{
  "d_mlp": 512,
  "activation": "swiglu",
  "norm_eps": 1e-05,
  "positions": "rope",
  "init_std_qkv": 0.0625,
  "init_std_down": 0.0128,
  "decay_shape": "linear",
  "final_lr_fraction": 0.0
}
MLP neurons of a small language model. Each row is named by its layer, matrix (gate and up: input weights; down: output weights) and neuron, and shows model dimensions 0-191. Each number is 500 + 50 x the weight over its row's rms, rounded and kept within 0 to 999. Numbers have three digits each. A neuron's up and down rows have the sign that makes its largest values positive.
Before each neuron's rows, "fires on" lists the tokens most often at its 100 highest values on Wikipedia text that the model never trained on.

fires on: "on ", "at ", "At ", "On ", ": "
L5.gate304:547538514500374530514387476447474517471513496477510460520573499516429476481484494485481550452525479434547529441508566499556477514468450473494495474527530459562463622537464491502468514519559544381473504493497529487485565421399539485551484566463554529461544481517394409517446476490539418481541554499462416444517536503510464475546600514461501509500443652443623545531486476476534534479364494501480483494582542431495484517586439599475485508569503502531590527541405589512509558520422466464510555572431469463534347530477509519460525460498544509519504581521355478500504410491460542536
L5.up304:449442503534528445498409495533569531425441473477530421544500396533446555523504551526525430555518513518627447443494513591442489511472459424534482538586514431402435538456452481594484408428519457482532491507494519375511355487548546499555521501571525561483582540515542442554435525557472407528517513462462530488505469503473460459471536448451454447580509577414488567430514577512452511481561485479589509527496487509510540584522476554530583526619532525458434414462480435513484543481537517452555449481592553513389511502473465474620505506529545451560449452521486481433508525532483572494
L5.down304:473523512447527501423461508457470452463518502556512546550465464465542600441510520477458509555509526468480567496436522430497599450412486514505539496431479610440605475538574492441481567594558446421470540543500584455470548425614460522439497547411485420547598558448545549357497529539532574478454445505499510549340558477453539490551503486538435515494547504520559553504548551577539454487490574488492529520510410509466504524501440448528539600445503470436530460503497487528428523475460607462469447439484625499420494500431493462430494523473494503537593538544486503481548550503498426443

fires on: "but ", "ally ", "ly ", "and ", "who ", "as"
L6.gate360:510468532511483445482510446518478493429499504518485423488540503482431509489587549583573525487456466477522463510416434553389490492533567521426590490458486463453448475535538536646475512513481493549460503500462485480544386496469422464504401487533388453497553407422415475448441513492503479551527620418494508477482486462423525452527499524413495491459548539486497473536511486506452508512605516479448513503505525592473588450490573573414496441479410481475446516534531538521480462584599540476483586490543501510498488529510372547512479540585582440645496537433412468530615558474523496518
L6.up360:469530510525552443521604491471504458463560537414473546499551482418484429500457411520430539509511478520495551491573530480445526507494402561595461513557477595467453526494431520550438576527475570513496541485494453530477607417527543517470471500495485433520476519662558455449531492508543529410462528495495511476502451492491538547416539464529464525512515490512512465526455502440540557504474418463458553504492405536572454521537464529484510477556505416595420465384482559550614514550479507438521423577578419480552505417412581455548544563521602622450451493497425587510491522549452472555
L6.down360:531507566481451528471376583517535570511467516530486535549472601463523469452534531420522470486471537413477438489536479538455474541535561504404503467502576478528502540571504512501468531545475545535483537417530534484533475465460497457550578504497441499451514461565528532612564495434497457535474501420568393508465532472473417462525492487496502505509531447592464468490543549531440537498465490579612532624518593529436527607602444536462419462533557533383590574551559525532516458513465414486523515424489489582551421471588552448426474519518483453522498422443559553484477611499475425575

fires on: "of ", "Y", ".", "ay", "im", "y"
L6.gate366:483443534516455493531455436535528468523463439568451549450494534575434524587547419485481469467461446487519528570398494509522495461444485432483514396381607437419467450576474562606451468510544550523512488461537482552489554454547532511554532470525475543488560488487435548470447493406393562522537565491429507495557641555481522542502465441541553455466474566511546420522531558447439482504483523503536551582453552475608551413497520451432488518534481476541614526526468514435467499574385514430510541500485551517438436545464529591491564529468529489503480483560601512488440494526564458394
L6.up366:427412491506478442540467357468493502520584491530474552450513551487528427447538453512434433439493552516549531427491468457502551490483525506493499534440538536417493512491526547532452523497479554505515493524493500467517457524565446420533508456393477443474488476448492441512446538458443539532480521560423569541553587544498474532471495473463448497522503455377494500578502427493520449462472657507513474470352491466445534330448487485380477472512536487472502461446452389470466490528410555453441474522501612488433522507455450552502478476475447454485428615543569477526483451483502434628
L6.down366:554460571541470592479449544546376494513495534456567505490483508588464369427439570406477544525559524445488504555525462521577471534498420490546443474568490520430446463442438535594531449468530467554555583492472566529403502477476409537524537545494477479528537481566457567473517541543526584472470557434498491447582531491558526365447578560510394472437454507594480570463496519427506563596464457545464528441451489551550463495577416502551476614525513582515470549519488470562448500483475504548539525575456513419529546426593525478512514465494466503476504432457533471434506538546449471516

fires on: "pl", ": ", "-", "plat", "ip", "ipl"
L4.gate301:602490530523447565531419497463471585513494493516386506456513481473546508490491585534447466508633426476554479507471535506516469488532464539537488472501434529522545521503563376573561438578537523478456506552573495490544495583447523420515484461537562521553502484494508563542432636479476520421467614535546465518435430368498531535503491456425507467493542472553504520521525596471508418518465389507460492612580518518519443529477519446493523482435442521483457477532544609476467615534520500512513542524500488438566572459567405360498521561579548521487473492462538458482454452586542512470
L4.up301:452490544488489574491527501541543528549446500439495467544430552473550383472483490511448499496550451414535486520554461512444526567439505545526527522486361485466545551456498510475566453572514509480529492426529544524587351545477513422580572490511474472445537538489502468455467539574514407475373534443563495536394504567565568511556416427501540444558416465573505497495348494437544542507552573491424419495471470466466490445453372475526473511556401480501480478555514565424475476572561573496510483545421479399525542575509531473516531518514456502463501560463541438483513459548497509465
L4.down301:541565516621425600424418473544502431457475444588418463562524512508506462531541527532518517609498486373478550574432567539542461523497551457533538509523475540461352584372476553515602554536585494448502555507548478437479540511545455578429566630472505508548441528588510468527504468567483506539427373423540503546496563484559452440537540519490519389509457439583488518454511492430510557530543544485432565521477417529557507466500398499487516527484568537554442456517548529477489591444493495509515547489513484489483505491455471482478510503516509479568511473473531510520565436530495449466

fires on: "and ", "& ", "Bar", "bar", "techn", "mel"
L6.gate374:466558551552500430457470537454396557612509587503437556463523447474572512389411482437422447475531464500531570498511478408391500587537524582536487521580472540516536499531490431535423518499454542514579540509500556563429536533620466549514499560480506387401456458503457498469620519533436487492439563550475494535499538531395550554527504466488456459545500523512521471480457427515541436587493529488462479387411556548531470480468432539477549521450543484443519472457406495461521527505567489573533586525503385543539491541481446430473470421511537500542453423525570499501568525506471470478
L6.up374:442437494533484443478589535608360440571504539499526519385508502547528497459491528445459587466501448463506468454480439435533524603468345520513420559509489509573453413409487467534575506502421534513584518564509554535498525550553486492414524556441536535565570401530470507549647468556531501479459499457532440488537487520430518519502481438491487459528555532434537493503556480473430561522481502493441535512523502458554567480525548487534467631440477444455529500498505524464492552549577484504613531483431499540543455501509505430472521423407519467593451555518555532480511587533437436546
L6.down374:506505558586512447475557447504418515568481535509486531435489430390491446555515419505452542603453432469539506460514471450470510604481492542446416582511535610502461448399510502461436570405529542543473470456444406510514538529540544602439411474438440560548425454423607560477465525516487463539545531492558418558476567479516543509506438414449455500561571536497495393615447544460524486516474454452502622448486509492526525488511519507486451510524524478547556540493445481502535523488456428466581538498560408559536495500530482447478406549518430486564499504531510516526594526600553477502

fires on: "f", "b", "==", "c"
L5.gate209:423490470456497518513507409523470451506498498464568542518509565475424555488456535441522516502596588534522527516417536550485351452549457423510565498471520530442511521434512438541504519508380506437543522532469538503515558584515534430495544438423495454595437571537448472485484468600536418479578440492473530453549539426493532521428435430543478589559479471518522390522532526488462508541408452480470625446499418420534542538501483525564495494448489453472452490429459484493456475392494438572558585557476473542470505587521551503465484501534595510444495529451462490403472415588489551424
L5.up209:574530455564503488400467508437477485552487538473461479506455452502531460553400486458541455455543589488614497569353518558497426548420440578625525521515547504476509452582506588465368537626469413435515490412503580446582490439500455501504463488442530477548488487531464439467599522501497523530449521446457582418499520459601469452432537495578476476512507572527534521506472509504520471557490483457503569454581418450454521565492493540434420452480448550461490483541539545500555510509489520588606538466490540517520473525394469575464428523505510591493498481510417507494543464502518462483
L5.down209:490572501524433586484473488519481503527496534548559487512511517475604570499514509434506478506480522461502608483463500469518467449500470490561445510531396561501483525466421514566397482436514520431503475636471566527600432581423477415507459434497536487463510452484553452499481544446455442463587481541561496482577526484528487521533351445479420553495508482512433399468538504387507441681513435461577486480624524485457528502487498493537530531553508431447435592408572488545495479513513549534487544590613558493574482506507499458487468499583574452501455548470525449509478469535502533523

fires on: "s", "r", "Species", "rem", "com", "us"
L5.gate151:498485545560504533588428498439395547480530528495403515492532524538532454520492525516556470463502447536473594554429615472460531506397504467502492429483519463472440505474571441549637483520454482420493449485463549483528446358454506526516554495572548478474524489395478550519449521493501573566483363496472457503441474482486445494388552511593445558498449524494561481530491502505561403556532606547587433441528516467487518498511539437428477548530387532486514561546500439447518486547579451567500536397514540522480500511487492531474462591543495511544544532468543415412472456548552516396
L5.up151:448482487426469460480461485527495545554465465632567477505483481571482513480533417555436576480574436571558531495525442485543457504400477450518437556508515573544477495441522558568577561504484405442423494450468458521517463447482500476452452449538512487472471549452499416590505483507504539592486578466457477506495539491480535653502511493549452514464526515489466521506492480460558489535524386498467558516608567504507505490422528531604493420481451428476481448517524512527467443472605495468493523529504485446418525472516479526511458414499630467406601495343457462590482534507506596601
L5.down151:336609479543572458538488451479479496400481531460477501554462529493463548567471506415626475464485550517558524550490527431469556426512552494464483578471398554477443540395519437537511420460444560528487477457480522447429488454485528507460471474633534451460519454478503484462543509523456438497541541483541456544530541522500390545512517432482571470526492476529483490488500565562455416542564408478542429503510532454454502467397473530457488417473444500541516498433493509593505467538537528452604412465453516571485485467429478487526428498406488557531389560443498547525460542616412473517

fires on: "t ", "ly ", "ally ", "not ", "still "
L2.gate255:465520544491554533460617606461569511498516577488528442448468531440411579487537485576476514472443406548463552505519408518440476447530462610526538465497584533472412497481481466532444447470531454496444533439459454458566555529559506377426486547466441504555508561449534505513500479373572416566510497387551506404455525480453454455487509451490504576489554519565460473503527491511500508499585494435548386527504510632465595495514583552508484497548552557498516538427506505485471518603519456492509451475470464465486402483510484420530454481503518531471530498469574461431529629588470517521
L2.up255:493518515522569550561525542419475548477592491446457425538537529439521511496580528547561406551421429482514550475504509495473477501500543497475550579533474509399456479505432462524435420524479436536527470429532548458508597541481501415520371566462421423479460517438501501554501488377527507531534546491468451452462490500479515503509568430552500511416591518540504521476482423530438485479608445504610442441510539568463506566415551494418518497522466600454557527550515512442397538509498461484521542552527525483494399436403447496443382593525504523589502470460467451509512569482550571424
L2.down255:571411538440542456598553574393488519498469586487546483465474475566541551506527548581463505582495508567498542468443562425472528534417461601491469514536419486585516419528524456495519473494485540542498506490413473491585431510484545459443509526457493456595520506427495521502500500454507473514482577499405468479439519479422460478550551488628474629548492526505402495515502536424527473461572570554432544534436564463417544506400451529521479519555570636456511443476531559515468504458476468450519465525512569570471554459475453515503502547416535491450595515465543585418515611474547539492

fires on: "at", "En", "od", "example", "ach", ", "
L4.gate29:571461544470486595411473588491515489582531513386504365548502546547512457509538553548475465477498559464534518504532467464430503449532439486438424521506416438544463593491498538455513566504511551407472476461416543484483587453439568467499488569563495511449555485492560520511511533476504498524539446558431552603456408586547561501533467572568519449443508476468461484436518478495483492448494491493518430460430570503524497539462519512467494488531533447532595558456443563388531621513448522459488489584587430449453497496632486536499415540606479547414469583490513504588490471535522555550
L4.up29:548485432509517528481551518477553500520577462382553425503456589491423443414583458531533498558514538493520467489513501530545438419588385475505489576468404412458475519476535557464436476536506503418502439429401504495530520428449579433484464557535487550442545550534561438390499515519490537528496443594425592583470487527605598444525479532509502427395515491434469439482551525540461503507513478489480412567456542552509544437541507506448500472498507394426508543499478498415504574506431558476493481528567554501438509485526519463473433604579510543498429589505540498567486540451488481562
L4.down29:472533458567504562473547470532520521527545538467441421546549518525567544567491517513504424514443579518519516472486511480551560525478527449532474601520635438459547525475539504421492469533508482510501434462467559464524469456541548523505387528568496556605424486590490547476500497598562502486515425551515534464425532438499353469539510490473488521524526468496447466464488516535433578683503457512638428528492418517551433396503524480441475585332554496525427515524514440456455520550522534505532505493491500524582554446455516503542467549513555510463519489536461453495532544379526562505

fires on: "des", "r", "tic", "s", "ion", "thod"
L4.gate405:466560599469592567507561504522539582435573481496534472450473613513462482579547530470476608502483450516457446551456520506583507542412431521518523528496470469580514480503438550526597479480509573472505546526497526558447649489477495524507485504498547522513492516457588499531498489399558454506560577452539523444458422460456422424529535458498558518489460561498575475445533538481592430630552489443465496564545583567485526528466533476460572542496426426466461469543511538455469484543489507540502483495413523622418385399486467513388577475507519451529567457448568507524440515498473489498
L4.up405:461450549523518546496540486477483547585531498606490571492472519591543522440429514584474486500499473612540517534585508521495490579466498477603494480609439390602555520533495511517407510510551509570467477522465437504491498490490542422513538567499542439362510386505492466575527531513571520439479533476503453458436520501478468530518508550462446398504528519419484574553448567537497522487411446438531501501478570523494495440534504396482426522408546470482468555524554505580455453500546565558411547538485472452514491493402482590484550553593469505546494552495582524455442447434618563448
L4.down405:357489457497592520512564490534498520492451521386518508493430523507514467440517471495484551474513526515481468469576462486506537448432424443535418507402441445449529545540529514492531398488481513543496443499571438500478467507395432515570433388540590489512505460482430527569451467500497458553541461537437526465459561522596512455504491524546585445466484437480453500584453477562413544483579397459357461515476571491523537497456484576509480507578433472497518581404497494449441469556542478480474451557503544591456450532509407509539392421533471520527502552455428559507531495537404422467

fires on: "for ", "with ", "us", "from ", "z", "í"
L2.gate171:491537584442505489464504556556514349477440519481394484517525437489531451489477469481500513420425532528450520429532519530495510541543520497473477460507374460454539532450511468558613454463582407397448497484569518475512484520414456510584523571540542466489498495552558534496579558528428486627545514498464533584463534523565526373520465516488526499554402480496550391544433528528451550501354519566523514476469527518512442474488458545523579512369444427544437507525481516591446488536498501525519462460478566505489448467602521445526601457491444538556493562499513520495535437483468579488
L2.up171:449533553487511546499524518507505431502424528400443495473552424455455520416467402569500499489509461417469557457434470552511511543615434531475452457526427496500521550417497404545634471452557548382495405502497481466464538460466496553590522546437521460491466551501546487570512529511507507598505487489502562434434551529535514394532521428459479480524456474464459509506467439526446618513379545552495431421476481510426538551459504486521554494484452327431453537423526504570415421423500433484463457438492550466557520500545579531525534489507495509485462586460494502545539498472569481481
L2.down171:497544475522455566529483501430568443562447516479592405410535513534414549463510462387488498557572446513483495478539566541490525431537533467596552488457488540483470460491590550515481367454509512453522496528457429460571429496463521532534517479530562473497565516497413529541496528475390470457438456494574555525599465457545544556504582548530481600350555542466503551541526537502541495511527506451523472531510505572527493508485482515534514532563510586480488543458511458530414486542505486484402475528490430433471424501655520463465619451468509399524485419481527495544558399561510585459

fires on: "ip", "im", "Best ", "il"
L6.gate423:444490537508487549611414488456540483525498562547477512519465556543508449402435537476401473516588495552500530539518593551562442538490494424478494417544491504585445545480463569529447555593482533499434534558519446470528475459512477455494541447489484350477575468539499588477546516500525618463511543491463548525488459505544418557435517496448494486489520539491583619529482583476542485571462585524524405471547487478534430497506482518468415578560526472521572504441564571489548607482563642512503498456466467431443531437479465521539482582516526475542427517551553521595538408528551444488
L6.up423:553424521548500478550503509503520538556487533497514559448480518550511575461536485585492611527538478495578539604466545546538516499429583448515492468507412526447506525570499423530479429476487533570580518489434477413521508536458449475548435496514469383436528439501385489445556536441504609541555493498530489512564521546512468478578516446485535399476485358532503516436535615548551497557504546504547437476612512477561510512480498510481551495569415388522465475425473499410472554457556590541441475531488494434433510537486606454515535563497542545477545587555588523451490466586550533458
L6.down423:506522569535457436521450535525459513423540477518464540500459503565427569440529381475472501491555515523541650491493579469513463541459557615453465410573502507531565573498523537462487544484527567535482562588461500424525470498475507495596515575539561437426470569522468412443424495513435531425547360454487561494602511503472504550543579516528532429598454474462489456619530585404511451448430359505481491489535455529496524477500436490489521523565449545536535507539419442489475470532487562453497540405542563486502550543471536453492512588520547562477540483505538447492501503558555523501

fires on: "with ", "in ", "for ", "to ", "aged ", "at "
L9.gate283:498568539530518567498516482467489490499544499495495437477454436623475466563507595526474418435535505473436525441531580475476565438485570450527513425414412520483581513448555607609526514384482439487447511488488554391455414559515501495538486467488510577511525482544496531488451494445481461512604605523487483634551532528536474474552479575464479480487419580426525552498536525425433462444543557487502431533481528482561506485549461478586502450443516487419469412570472491483480560466578622441463518450518462581485564541538562567464456516505561427485465592496419494516529492454536527555
L9.up283:459474648432596387411479440525402464486501506518488561516473549595528549526508488461466472498498508476483452548448439529518547560588548380464488483444497455582556405532505460504554556435497552502404546411452504410557493529463460497482427418452535485471466474483507523540545533444551499445538557386543565472403515524551437446494490514432480582420450488493444480538546484443472502478438507465517530464437560510538533470565503496436586432468534467512447494482460533462452499439515510467437494443409482457463452538418384497540423446444430478506477468608480572555565496453511455503
L9.down283:411493559539494474511472489513542499454492524527576494508434468544536582399469480489445417524560517499434541456512475516470403349540558561464485413365502409426542490498521514534522441528489443489495519465399524509468497574497453414520473530525502539432452517548532419458582453536459490484425406561508536425519509499555515457536470552583529489467482569491545432520566521386520509363445559526553487492522460554487544488562476532537524548510542576558479486522494494470579573549392470458435478439586471513573492420431501471534576457597512503556559560463507522433518546423563504462

fires on: "on ", "On ", "of ", "her ", "(", "their "
L9.gate151:526461598498462423458502450621494437469564480536555542523483586496434538543453478494582561381494411453490402470546493445495429475548477513524517482494549545473545625422515494466495489539548362465454430522428527574495465458485484463605573465488390430440507570466516462501506413548484497488557529562467549431462425444485497495481546455573568532407457412521523482514472525565476545416436560466468527547506408467575569546471457522534508460506562558566491523446420580526546496495548539612528521512559538432456553517505486596559473490511542496463495526512508484522542554446563498477
L9.up151:427516548440560497410499455473560407490535542533433558447478495428478506541508558471562553478519447459518551511527424460523525545501541491557516442485471507464492536478535523598505587477511449500482468522425388517425556447498492489631553455451547510568510438533504566396472506514617485526536460528446488418457391477520495550519502450552483390463452444482534513520485448539492441428420516478485410523517417436497466525499457430509479521490381589396541487357437519544563498514486579469513454548469621503487523438469425478517473511543533584480479428402459564534556516521538497556
L9.down151:532374552504441548454390508528505515499548525453408629449525501512458498476446541524417533525543484426468437531459521472529562587474551499519435468413446332481549488466517491497430465559497405446501554588427441507557419487500471513556472419480420460482613484573500515516473573536487560565460542463629501482536511485511554462540480541437527497523482537444451586579487472489424514492538445558475509561462447441527499467408428405562475481527526497462498473480468469478515498485498507372474505547514550502415549534487573477544542473495568454598445469567497535531510564496537442549

fires on: "li", "f", "g", "b", "ef"
L5.gate125:460529499556561480450470412490469501500483543523480482550487450544465576460508510514543598584555510437454469544456509551550560426602472503549514409575521539562541488531542424441561395595501537437470445509474596581586515516487439542418585530439609467464478561492481461448529515502539461450549466495516495518492474508578478514551444464481467516456493462553574396488508376544519494464490531531494554509458461413407516495472593505647482519502467498556498632488477488501430486463465441429542496489534525526567450541557555546569552495466526466435422453552501475488648500441457509521
L5.up125:551572452533498450514525533584504563599558529531567427519479492490563436517498372509569414475530513451567537405473529527492493491408451520537505653474533493532521487551567561524499478582507543472505552539510414518528500551403565503521530450502523479506430476611451560514493449582568528541521552398525458515521513441454599542525534401583573493509523548600458467467492429483572445523483531550449485466503510530590538439506455455498514523498556534526557589464545475444408463471463522521518451599532571514536532432360484462556457466501483529533488477534380500502435446552478513489
L5.down125:587538531510525444465527357496614577514481427576612465492595480476525471478536553556530459467499453505394493437435468540486537508578519483487441452507392534596501428494574485498454398537546554498464491469593509482653570461478468481484491582504486544515525505469524444513476502466486525497517399577468497574559495453499558516514558528514551576469550479549479521414557418477470458527539446472595501479536437437458477522450523563567562467475439538413452439471467555481480455478581435479448560554514508410531453506565548545528473483408458480583434467419469465480526451524514525549

fires on: "'", "-", "of ", ": ", "emp", "conflic"
L4.gate491:449440522518447586614433454499534434497510511554460548479473550531499566533468436567457483431454383512496449497521400443501361448496502615512494547475520494438437491430487418586564536545494550496489524431512506511542453485498491419510541544473512540453494556540475502547477560417487503488537508481479474512467449461492530519524519442461548501559430600495566435473475417411474515485467565432543611513527483578442472497456459497458503453493553587528417507538540461630517507500447507519539476523500505465443390515466512421418533550518401561441444464450477569421542513366557418483
L4.up491:501436555515431526455448450464511494528487545414444513509506581451448502468545603529407510510518502542476528582486463538454483456436507383497510544532490477579409462593466527588419470480490483461590498433447407461564434474558478537491498562492461478447576415481464436525560531428614605568450489456525454591467429468594531436485668506457509497556471486471405528499506534511509558524533551479456508483491428556533404348495494484404488451525430577473424502467476447528477537494502494489489495541416494563485528523549522457505530481537504515575485528413539469449523478451507454526
L4.down491:463537601580447462531441410555578475476484512506575516461479487551526537475500457587480519452514440445389591453544524461520451514491585528474358518518536502473457331518470520520545546423477642434567547496437497465469457547553398502477476500498451562484424539492513517582518542578560532508532483507461495500408537462586498522550497557426472449523426492546577448402481516525465552503556487487518597519518495531605479520510453530500457483520475559477432551462475429508503506447449443531518480548461483431510454406547534445571518403506513539504486490540507574508598537439601529504

fires on: "• ", "r", ",", "'", "\n\n", "s"
L5.gate462:457617497477432503513459530556480534487475529548542463402529589486529489480465435480538446507504498542491472502400493534592472448539597467492512531490568510484496482506505470494513564552458538508539542530484521544467599469540466509387540444432462586468492564429425521477498466517411439589531460591498480487569446654459626484575555511491492536596563462477475519503595570501475457517473465514531497487575440504552523484469424476529512499480533535492451481494498476437523502517499580459525498424470482481453469601423575575425430518428448464439484563386519477498452472421455578655
L5.up462:485497431443501463603459507537404496491500490518508522458491637471607450565466462610500468476458429552483544399476528454498552469441496496587489526501467555516494487432495528544508546574471571450513576444513468505452593449580513499440536545423511496467515522538563574508588580610495506555513476484607461553465464446501497556485490549423513490538625497504433634530550534526512570494420446480526484529606546473453474518525418498483475466572419505592470432546494471508537510416519512523555459507438430495489515523458485462507548450478525527497616531416446464500565437460531567599
L5.down462:502496470538468540468461462530510508509486481469542491494467457522455470549574524445377483440481527416503445406576516510419547500547423545531486482492549508591492481506473455538440479485515476498514549493546522520531404540509412446537505500565488571484526425447489419464432448681513523476494435548542568399533426486538466556404473458615466509510496528405478448557522533467472403493471432646466569414539471465555516537455469561465589524538471474470518463520484546519426514428485416457557436508459511530522511417565472454492464486519489590475453474489389584480570506531476520376

fires on: "ly ", "ally ", "not ", "ually ", "rather "
L2.gate20:487514457560495551595542467401632556499444473518516402540480548569437358538487486516564520454547487485497588484547448484464524500551463450564492538512461590483524524489546521582524481464471505464449478601579446505481525542457508466516555485495464397506435494548487536453464487555455404447447498479438534488533472435382525434472563486569410525462555524546560506516497540461422586540503351430499552442514544410505550524444479431500490493529579530443657464533519501493520572586518511457546446521554506497482525548496488532544448545425490453468557550450402487485458526481466545446
L2.up20:487548524583503489533497571408534531405518456447545464538431545481514512555512564504636478513485445483465530479482641484504496526495616476438514535439486501447620372485502495583475466461494469443467532557516503433436538554422565514486470576435440448544413440556479481495452475560547467548485565452536451516532526489501621506559571541543508550432469510601516514526455454475525524526486486469564516508544484578528496541530492387548470511514404524506578489527487467542450401581517496552469435448579546495511456389455496473497367497518443480422500506477463410488483461565551437489
L2.down20:451397492526487473500424530425494422541585546432496550524462542518538527431504478562514450553536511610378450442529514539463499507468397548459480430503551466520499497496556417549459540528521485499525472444440510497474568494432509521530547551494535452560488445476501502571562579554466544446541497550428478530489498505487579423508613471456566451524488542453489540361574499573379491403467391397501511473528468549410445509584510396461562548456530561561468533478561555464438477506501540484481496536498544550444488523427542503496441551516564597485451482526412482480549483524526467376

fires on: "| ", ": ", "- ", "of ", "On "
L9.gate101:478548529455445475475496576589476561450524471505561542569514543495468502525451566480509489477418516373424511441466513527434414539457532530570527474479512525501497572468450487422424526565432331517521441582461554505352545519472528417559464511498467534523485454511533498477392508470528478444458544432487451480513515468529481457466572528433489459559511486513565650544456369430521441404467450521495519499485403439571470442532431502468513470544385566564485508494447521525440522597486552549566550584510512536470481583446495499527535481425479455523521515492417502534473552479479504490
L9.up101:423523436538569502485483441561559495433445532542514468561406479549557408505533519525504521480463448505548497507448398499474523500513503519523487625453579578550418452514498397402570528592440487443445566532555507486468558442528479545561480518564547534481610443570543513483401453470556476521505519503563454508507478522540522495587499433495570521451513455525522480529492460549376542519408537534449363543500509481547522552531386437558472467563548543427480457457397526534569513535439448595520488524500500584513557482445525553495548503489520439499377505510470497547436472448596492481
L9.down101:479497495455543452508484497512475535470523524480478642558454547430479441481541487511473514490509505473533448548537527513479502455517481493494398442569498411597500539521530493564424613471534457464543471562473494438439555489558433412506480512409545451511528510489531474516472511528556513430561563506559460546475512449579551549477433547497483535483553482512480457859538490466568488548460515485446465492471410462533482487485514498482550522484482399514536503578451477574438474497497568503466463590483501516448505568415521523556424475491515524479543530485483533537515521486499547463

fires on: "ly ", "ely ", "ally ", "very ", "most ", "not "
L5.gate488:453528465389544489559520578478490453430440569473472473526459441568521491491411424471483459527483549518521543548522476492522506592483430513567509531575579527621510532497508491548467486555538483489483495472484436435481404565423481433468440510645436546589519560565505435519505488513556488502554451535378495509555511516534553468553539430401519518410558495493507538477508543463463537537512608509430577438371451588489449526497599475485474436516523525502474545552491405594528491551569519389524441530543530509473414430499479579516508582547530568537530519469476534524507439499576532466
L5.up488:498518464503541473483473562404555466506527534455439485546469495521445597477458459550478395540459611570440564483477513525463496576487473476579613538553485467525516528534531432485456487404548540608543530438496433412386492539500474452499531499639431491605506463547475443469541558536458465417494535463487504431455516566510514557541548497487495535422520489455490493499522471480396572536615523424415585471482545539501503475492512521478545423515523523528475496488457456498464448551511444394455489595431592492535491512560538482433457480508589569571408526415496481446532518528536600438
L5.down488:494505468451528466559524528454543552492440536481541479445524477517490443456498366497451532515512529517478586566506595439510588500503526494477444490484576557535475502521493476531550555589469540539452485515474480484475490462441521495495498566492480553559522517572531472485525410433553506528513498553413350550556458442477614393519504429396485529508561547555543510662543566410537519552495501487409610536460486563428491564452579411397500454493516547465515522474432439590472463513541482500645535514550471440512504527591448524438474599501491467453546547466499528489554420512504507494

fires on: ", ", "and "
L6.gate449:505488443570454467565418551592523470526500419531517529513614435455487551369473553533526569463414508520535555468522429466410513455398465502486553503568533556466512481515502537414499544561467520573574454469492460514525480537514475553536507442580406430478457492538519481530492593599501378466448510531494521513536545508369458479497601376519496444497471371466457573507587486412434497469592521439507473480508475535568444479540507458469446455495465468482478517449496413524500523494487573411475511555505479548502560556463509495543442491436567435499452516498415553557545573489458569511
L6.up449:523496341541549457496537525494463425551481523544574469475572477608461503474486539462436529433424538486518523452527579461460481479429503516435466483542460521542463414483441523561571436528512568452524515538537440518560483553514450535514562491506483425475427515623405515556479412525483473537480489467470438553567514618515380514410552331490487546471391494510579556463424500512518524431600537509523418501525506486522443482506529579561545525475493597539549556424538487453407494491469557503479547541383543453583563502547523491586473487456467468517490476487522527535469516513484501479
L6.down449:464471454608414459506507505492521449582525441554474522437462590450559562542394441489432549409598488461467529542427544523521478496502507437448483553499498461417459553568471545453479397450531489536516458530504539503429564487528526549535474473426491550520422607496493504558470499496566412556476417519484505541477561512479550579531489537497523522552437383507556516594488506372558583450529490478500547467442536561536427545472559509514488513513597483499456598463474518516630452463448545357470480575526421469488499522545459543537585501522481446462545496488489558422467576514471540454

fires on: "| ", "(", ".", ", "
L6.gate17:458431396451518409529509535518498503580492461472523479582552409490572497425537476568481468492516609400400530567526405511496580487440482457479551476460504525454522569429523552495416465499446430516507524463469485417407514504521488533412538552581437478545500536509518468524598574527482570532520571475622633468544515509424416420422464472499513404475500558356411470452533525485507520464507526480539535537466511471462452539559470518530486448512525492508507483461496500567512546567621442500533506512489575591512455457545482533517595451414452523493515476429473483423503515480515564523
L6.up17:523542555568587513429451438483429413500546565437519523564507546571448557495480513549458522487371550515439508517478604459538364514498480473382554522432454551543415449483439493489423436467504480466396510492532469504463457446436532501498534543563498454519589573509474579523512468446421475525475440509504536452467440530493502470473505567490462529442560560518436452529480475540498544452464419477519475476567410529492456443466411544462602467459478562445473473456469529375423491551547414490513584450523520536404469544488460522426440498549508587536545514500548490613470504397530526483
L6.down17:507471488631449500491478472543591515577502494380388517531523554500484501429456468405477544472536528495497425419538509523534482507529428501500493468532506532543467501484444508414544556456474523455503480503482546533500421451468496411526482446561514487476352510491442479637531461519460553546484493530496515486515486529301468559392460467573459459403450465493497490459465516437583560391541568488439550592500555513590432478430524468540511461472461495483473450487531582501444454491496413470467442465484395593511512531512492472522423441504534441538525494471588505504451560463545440489